{"num_hidden_layers": 10, "hidden_size": 320, "num_attention_heads": 5, "num_key_value_heads": 1, "head_dim": 64, "intermediate_size": 1280, "vocab_size": 2238, "hidden_act": "swiglu", "norm": "rmsnorm", "norm_place": "pre", "norm_eps": 1e-06, "positions": "rope", "rope_theta": 1000000.0, "rope_fraction": 1.0, "qk_norm": false, "attn_scale": 0.125, "bias": "none", "tie_word_embeddings": false, "parallel_block": false, "init": "uniform", "init_std_qkv": 0.0276, "init_std_o": 0.00618, "init_std_up": 0.0276, "init_std_down": 0.00309, "optimizer": "ademamix", "learning_rate": 0.000325, "beta1": 0.9, "weight_decay": 0.32, "lr_head": 0.00466, "max_grad_norm": 1.0, "warmup_steps": 264, "schedule": "wsd", "decay_fraction": 1.0, "decay_shape": "square", "final_lr_fraction": 0.0, "batch_tokens": 32768, "max_seq_len": 384, "doc_mask": true, "train_tokens": 259000000, "max_steps": 7905, "dataset": "wikipedia_en"}
MLP neurons of a small language model. Each row is named by its layer, matrix (down: output weights) and neuron, and shows model dimensions 48-143. Each number is 500 + 25 x the weight over its row's rms, rounded and kept within 0 to 999. Numbers have three digits each. A neuron's up and down rows have the sign that makes its largest values positive.
Before each neuron's rows, "fires before" lists the tokens most often just after its 100 highest values on Wikipedia text that the model never trained on. A number after a token or word is its count.

fires before: "2" 32, "1" 15, "4" 7, "3" 7, "6" 6, "0" 6
L7.down635:506496527472506480545504477505499472493492524505486479506452476500512503507443470470486491490528528526492483506529463526477502447489472447474460479482463494517516507533477489536481470520532466486535519533533547490533466501495547498526548484491522531502484516494488465462503471505493450488

fires before: "0" 26, "1" 25, "3" 5, "ey" 4
L7.down1031:503494489485473517500468441508468495449444518493514489486531454518487505568525457517502500496479498500509541521458465496518470488531544474458513516513529507506527473454494459489527471516487482524529469481518559519499520494493493471488513481472421559519493488540490515473448511500487505498

fires before: " |" 29, " " 22, "–" 10, " |\n" 8, "0" 8, "1" 5
L7.down170:491498495516472524499516492468493503522504520542503484502526472492518458528505507509465501495464483492527505497470557517504492475530510510462521505516515497533460523491489505519507492522479502519516489533503503486522476504526480494527489511480502489498516514452507489465490538562541517483

fires before: " " 55, " ne" 4
L7.down137:512521525492475513495535518431483509481479472492550504468483508505515456508499470488541507520469451492533527541503526488498516484534490530529473474504548517495496478538505458501488509477506492502453528474514489507497500499527505511523456509490487501500482469483520511527502480478487494508

fires before: "3" 27, "2" 22, "4" 16, "1" 8, "5" 7
L2.down778:490508480525511491487477490513523486482529486476501500496472486510427489484468494556509478529522513499522509472499475521493461531512509461522462485500498485430520547493524548517481532490504523506513494511466554499542465503453523476476498485463532503455492464494501477520539483538480493455

fires before: "3" 34, "1" 20, "0" 9, "4" 9, "2" 7, "6" 6
L7.down666:490475452506481526535506478473459531500467527482524507485493447527488490545508516489521520495472544488508479485507477490493533540545454452472484500537529453481509482460461543504513485539534483477519527485479533470538515534541513478503505495508494481487512481502517436478480514502534511502

fires before: "0" 53, "2" 7, "1" 5, "8" 4
L2.down990:520477550477516458502487502485537497497484508499505520494497491441501477474482508525488513481527478509531519511501500493533517523523481485487501542486516528527471478490539489453500483523521492514491498483501481536543528511485518510498367514476472520507497506530498514492528489485524507473

fires before: "9" 16, "0" 14, "1" 10, "7" 10, "6" 10, "5" 9
L2.down867:506441542477498479492501486502537512534517504477473545517493514472518520500497523510437434478522446449491513476516498479522506513530505489487494513498482510528512478461512500502514509526480531505518505497486497533463543503453470481510420500481500516519451541503511431470509530546488516460

fires before: "9" 32, "8" 20, "6" 7, "2" 7, "3" 7, "7" 7
L2.down1203:480513452490515527515504495477466507529499520510478499507509483449497497493485518510474481503519487502505522501492529435506524527506492516468497530516483512507495490518493484513515505505500506469498482498508490508488461507517490496476396501512537527488507502524504479551519528502504505502

fires before: "2" 23, "0" 17, "1" 14, "ing" 4
L5.down752:474489483506467512505501463479483483514487516530499487543500503508494477523531527560477503490496484497523514507501520471473518473528517472498452532505545533497486476499490489466525514482496502507536533545511489484510539518507485490460484507524505435496504424510496527474512494550502488502

fires before: "0" 16, "1" 14, "8" 13, "9" 10, "5" 9
L2.down1:484490541528472512519482484445506497497471483502514484544474514503465494473473522510493520510459478532484481502495497501484499428487509538514514506496511463462510540522501487509548503467502510501510498513523527467452495466489476526495487495505477487490514524487529492503533551524532497487

fires before: "1" 89, "2" 4
L7.down191:499461512518488481519508535480495499517475483467543482539543499535491486487506523526502533487515488533497480448469525495507454502452493508475514533544492462470478519506449477512520524509488525540558506542552504505499471469508548545564472506478548479507496472524531434470487523480510489473

fires before: " |" 37, "1" 31, "." 15, " \"" 6, "2" 5
L2.down656:516526519502566512493512488493544508525508508518547484504449529517525544465434454471472475513532512468523533518496478448533508528465474473516533485474491484482494522481522506487484492512461506497492464505498516495507488507518527520504457506491489541500488502499494501496520521485467502503

fires before: "1" 51, "2" 33
L5.down124:524516511482465441484518478472492491506497486481490437490536521491481502509478494513457498471539519508474482508502512463528450495527523476470445498524494504502520494489480477501452523447502469516513525512489509490504490552475489475514546526499483467500477523493496532496510537447521512506

fires before: "7" 22, "6" 19, "8" 16, "9" 11, "0" 5, "4" 5
L2.down125:484479482519479489531464465491512520499506502471503496502505480481495480535470523508490498532516523506499516485512492479513523471520475499483539500515476470471476512489491519457507479499470526500511497469500500495526507523478496464537441470512539524499456516487526505491453509494500492530

fires before: "7" 39, "6" 39, "9" 7, "8" 7
L2.down442:474509481513502494471469525468494483486498534476511498474474488505493501531534521487489525503473517495507477580500514545548464545507513472531532508554465496532488503486474496463478509507495505502530478515466520502494523491531524480505540494502512518482490497504533544478501495535491453499

fires before: "0" 74, "8" 4, "2" 4, "7" 4
L5.down1211:513491478556512492530503466509474512496500508524538508483509481496507501471474467510514491525546514492518490483520507416470506483503506453423518493499525478483512475498535476460498550502504472513547499448500500532469510522463469458500440496506487496470495452513524519491503466520501475502

fires before: "2" 48, "-" 23, "1" 5
L7.down1148:485495512516485504491536504534475483502492523496501489513488489510500508527481491510452518507514540460488480501463500526483535502476466450500503552504475520485511500471446459496548487513494488527544528471495475453486551504529548488479454535475516483468410496512501498535504480473526473484

fires before: "1" 19, "," 11, "2" 10, "9" 6, " and" 5
L2.down798:498515518498494520501494490518507499520537491534487477488472532512464491509499490518516508525495514498453464502498480505432532460528508477491506540574468519514467475514487431528510515488455496479513499543498475510517518509511506501479411484507494460519508476497486479523552509491525479491

fires before: "1" 24, " was" 10, "7" 9, "8" 6, "3" 6
L7.down20:463486496459509502513516495490500517550497513464470452493496467507517455542491504515511505520479542498489500517478488471469482503553518480474507591471477524517500506486526511531509526506533516489469502512470533478509528509508530444498457527518491487506494473530484509458482519512516535522

fires before: "2" 42, "1" 30, "0" 23
L7.down773:493491521497495516503523494477490470510467517497518460453563502494453525510486513508494506514487507486460494519476471499508513491472488473481505534517492456461463518480504495485505482469477508507520468499529466470475472537491505494500506540499498508475511532460492541493489473532498516536

fires before: "9" 33, "0" 12, " in" 5, "8" 5
L2.down364:527560540502514514560519511535520514479512522480521523465485471482489481511486480511521505505523489545513462521502506527478518508530518457504494490446536463501527491504506447486511510480477506509524523493505518499461477477483480496490463484512518502473536494581511504453481499466514500519

fires before: "6" 52, "7" 34, "9" 6
L2.down937:494527510481515508494477513511505524402467515491533572481449448541512530508516505511519527498505489536484480554507494518503452499486484494544501482530535482459487498528488499516494474499466493471501506522505484545536510510546496504526504511503502505485512515543500506489521474489503473489

fires before: "2" 37, "6" 12, "5" 12, "8" 10, "9" 6, "1" 5
L7.down1007:495495524497494509505483528525504507531488495504478478521487514500491500510461470512462521534526451496472562533555474503526519511478509511514511468515498504541517517529462503469472496499454517498522481521530494492548473476491540484522531490545516516519523536525484496534492488510514527514

fires before: "9" 30, "0" 14, "8" 12, "1" 7, "7" 6, "4" 5
L2.down836:445496529517486490500482513492497488512506523512500493485499508489498513517501544514496520489500514480474473493515520483456521517537476492494526545509505520508493519487471469493508484515491506527508489494515496512505512467521457495491332473508487484471534497474492474521496477466524532516

fires before: "6" 37, "7" 34, "8" 12, "9" 6
L7.down794:498539495507471524474514504464487503494494516545486505445515473500516470533505486499457499503508517539503443526501491507516511528521526525511515505496493578477481507491494511535474486484497441522471513484508484514526484495521492516497463491508494527492504460540497499475498539553491543515

fires before: "0" 28, "9" 25, "8" 7, "5" 6, "2" 5, "6" 5
L2.down789:478534495526531488490507504433503511500511524500522472502504489486485491490522530497486517520527493475520524498509510493531495501521534500454505550510492498527449508484512496474504516494509499515517484489512499530488487493503507505503362506498484542446524514496514491510544518512550503506

fires before: "6" 46, "5" 34, "7" 12
L5.down67:516505522490532489537465522471488481475526559497495523499496486509545522480496487446513560528540478513507497482494463504507478566489521528534499482517537462515446522489501507505497520500535478499504496533467499482472506448501475510497524533517523517520455506455544465463523521526500508501

fires before: "2" 30, "1" 14, "3" 7, "4" 5, "7" 4, "." 4
L7.down305:501552478501489470467483467466486477512464497492541482506530489554492524487494466458521507533533510552528534510476454532512487513515488497504508613511491489525526500534474527489496516502494520494493551474471476459520487537538519494494495530493547487508478473482485447455517533501516495472

fires before: "2" 81, "1" 6, "0" 6
L2.down970:486521537515514497478502481464487498441489548464486496509525527449476490471519535481476516517454487475493502506503429493477480475541514546471488548522465561497504512496482520540503482505517499495481516527545482491493453448538533480492469507496505485430524507472525491516502544513541439521

fires before: "0" 21, "4" 12, "8" 11, "2" 10, "6" 10
L2.down638:488499538499473555525476514505499499504526483530518473505481467481467486523476488477511513501497491521517548491473501509461476465476488512515476472454504484481556497476499509532472548505508511466493518526516528479565517467449481506504429493515507518521516493494504484507501541489471517486

fires before: "1" 25, "0" 18, "2" 9
L7.down1195:479484501470481489518507509445475477487494472501521510504525474483514473488483459508444484512495493501526512501506510535467495498522502493504530542505547462504491495500530471534493485505517546506535483547491544476477530495493480467523502501487463540473523482440510485485525464477487493487

fires before: "0" 15, "-" 9, "3" 9, " /" 8, "6" 7, "4" 6
L5.down1131:479477477517458506506477535517528488499500511506515486490486500451484508515471478459521525482511496527498490481488473519516548468471482516533490476481460527486470503464477497516457514560486490489505531503516506466518515502476489528495419456517509471456465471482515508479483507484496514555

fires before: "1" 28, "2" 14, "3" 7, "4" 5
L7.down966:540512499529494516480475530505526489525467501494494448512460539486488539509483528442490482491516498465485517474575478499526461486467531522512483495477483474512501501473508501468483473467465504495520498502487528480533490501446505513503523508488515502498480510475534528499577525492455514473

fires before: " (" 45, " " 20, "he" 5
L5.down474:484472499523505513500522519498509486529516453516474504476466451499515487517499500456510481487493514527505481545485470462529450513540461497524509495488530463522483494480480479527482524494510496510472467462543515504525497472513485485543529493472511501502495486462516476522525438470468502514

fires before: "1" 93, "2" 4
L7.down1237:510512446519509505518502463497486480506486530450490506534559469485529470523516496531503499522493514538496512516444491483507475515524506542473469571485464495430474505477445499487521475501582493502552526508467466468494494510490526470499496497513491508502524468489521488503488490541517505466

fires before: "9" 44, "0" 15, " Total" 7, " |" 5, " D" 4
L2.down935:500581486521483500509494499484499530508461512534505498522490556487501489477496493521483517501484477519518548506491484470490501501514524508480517502533506480486500550511521489491524478532480496483527498501474533481500477496465479461489420500506492492464467493505520486498503500479540446511

fires before: "9" 35, "0" 20, "8" 9, "2" 6, "6" 6, "7" 6
L2.down242:495522489482466475492500499459493522506486501545504515487504504507501514490490506519474513477521538494493533515510513507505517496523484504466475560502489488499463476508500480490536519499501482488495477480507540525509466505529489518498362540523502488514500507473479474500487516501509479507

fires before: "0" 50, "1" 21, "2" 10
L7.down326:509479499510464521507506543483475517499470483479559516485504516530501519494494502475562503513493487514461516484467513524508521509434477448474512528507486476446450523500498472477521507504499505564512509513462497438505518502528514517548409478474513493499488478561470520510506540492496527493

fires before: " |" 26, " |\n" 18, "1" 7, "7" 6, "5" 6, "6" 6
L2.down1251:511505501493521486538499505556500505516514518511483463485492471516494525484469482468494507528530451506497495552492491497497469463484511510549525534492519490465471518483446506485483496480499500532491542499499492517491499517467462518508556555525502491466475517434501487501507514511475482504

fires before: "0" 27, "1" 18, "2" 9, "8" 4, "4" 4
L7.down535:509502445443526536527487495511487514487474503487500512513494531491509474522482511493479535487465515496491514489454545472490539536477494522489564508472509548483566495451512528538479497493485512521526475517480537482473492457517501518528556509467519485488473468516532473510507453466476457459

fires before: " " 52, ")" 8, " I" 8, " +" 7, ";" 4
L2.down195:503557495504532518548536507513502522513531466509471465491465494462517508524532444458505482503483503537528492515511506492507524491558475502552477523502494465491504503507527459569505481453523501513486482476487485511519499504491493553516506507491449516491470463472523518437516509491483514537

fires before: "2" 27, "1" 27, "uthor" 4, "C" 4
L7.down295:496483478505501504511489478486476447521484484443517498471486529524506501527462450491520515502509481468434497476465508507520492493468483508518476549551506533436480538466458526485511511455505522521481479470507519471497482488485472484502520506467502509457471530482474535483526487477477506503

fires before: "1" 30, "0" 29, "g" 5, "2" 5, "6" 4
L7.down1014:492532502506515479493487472505499469523485504490476474501513453527518513439511444522459501500484483475492502503453487544537471528532515540429541509439534520519497485504527499513480456474481461511507498508478556446485491545509518496476475495489477471489515485528528478531449508510503492460

fires before: "6" 31, "5" 26, "7" 10, "9" 8, "8" 8, "4" 4
L2.down395:460523503514500456525480514489443516450509488522517491514484453536515529509494483521467515480496490506486515533524497524510492509522555479533516527547469468530529536521458473482506481499491481493542516539514520478501512533502527518516512483512495499463495521478443493436509503461497501484

fires before: "6" 36, "3" 21, "7" 21, "2" 4, "0" 4, "5" 4
L7.down203:508495516478515516543521485535498507452513523469503480493539481521531546509491484524534511472519491496533483484517479492495467475536491491523487446535507519489489504516483463509479504501530507481515514513488540501509472511509501514485530503492471493519448482480465477467473513474494513516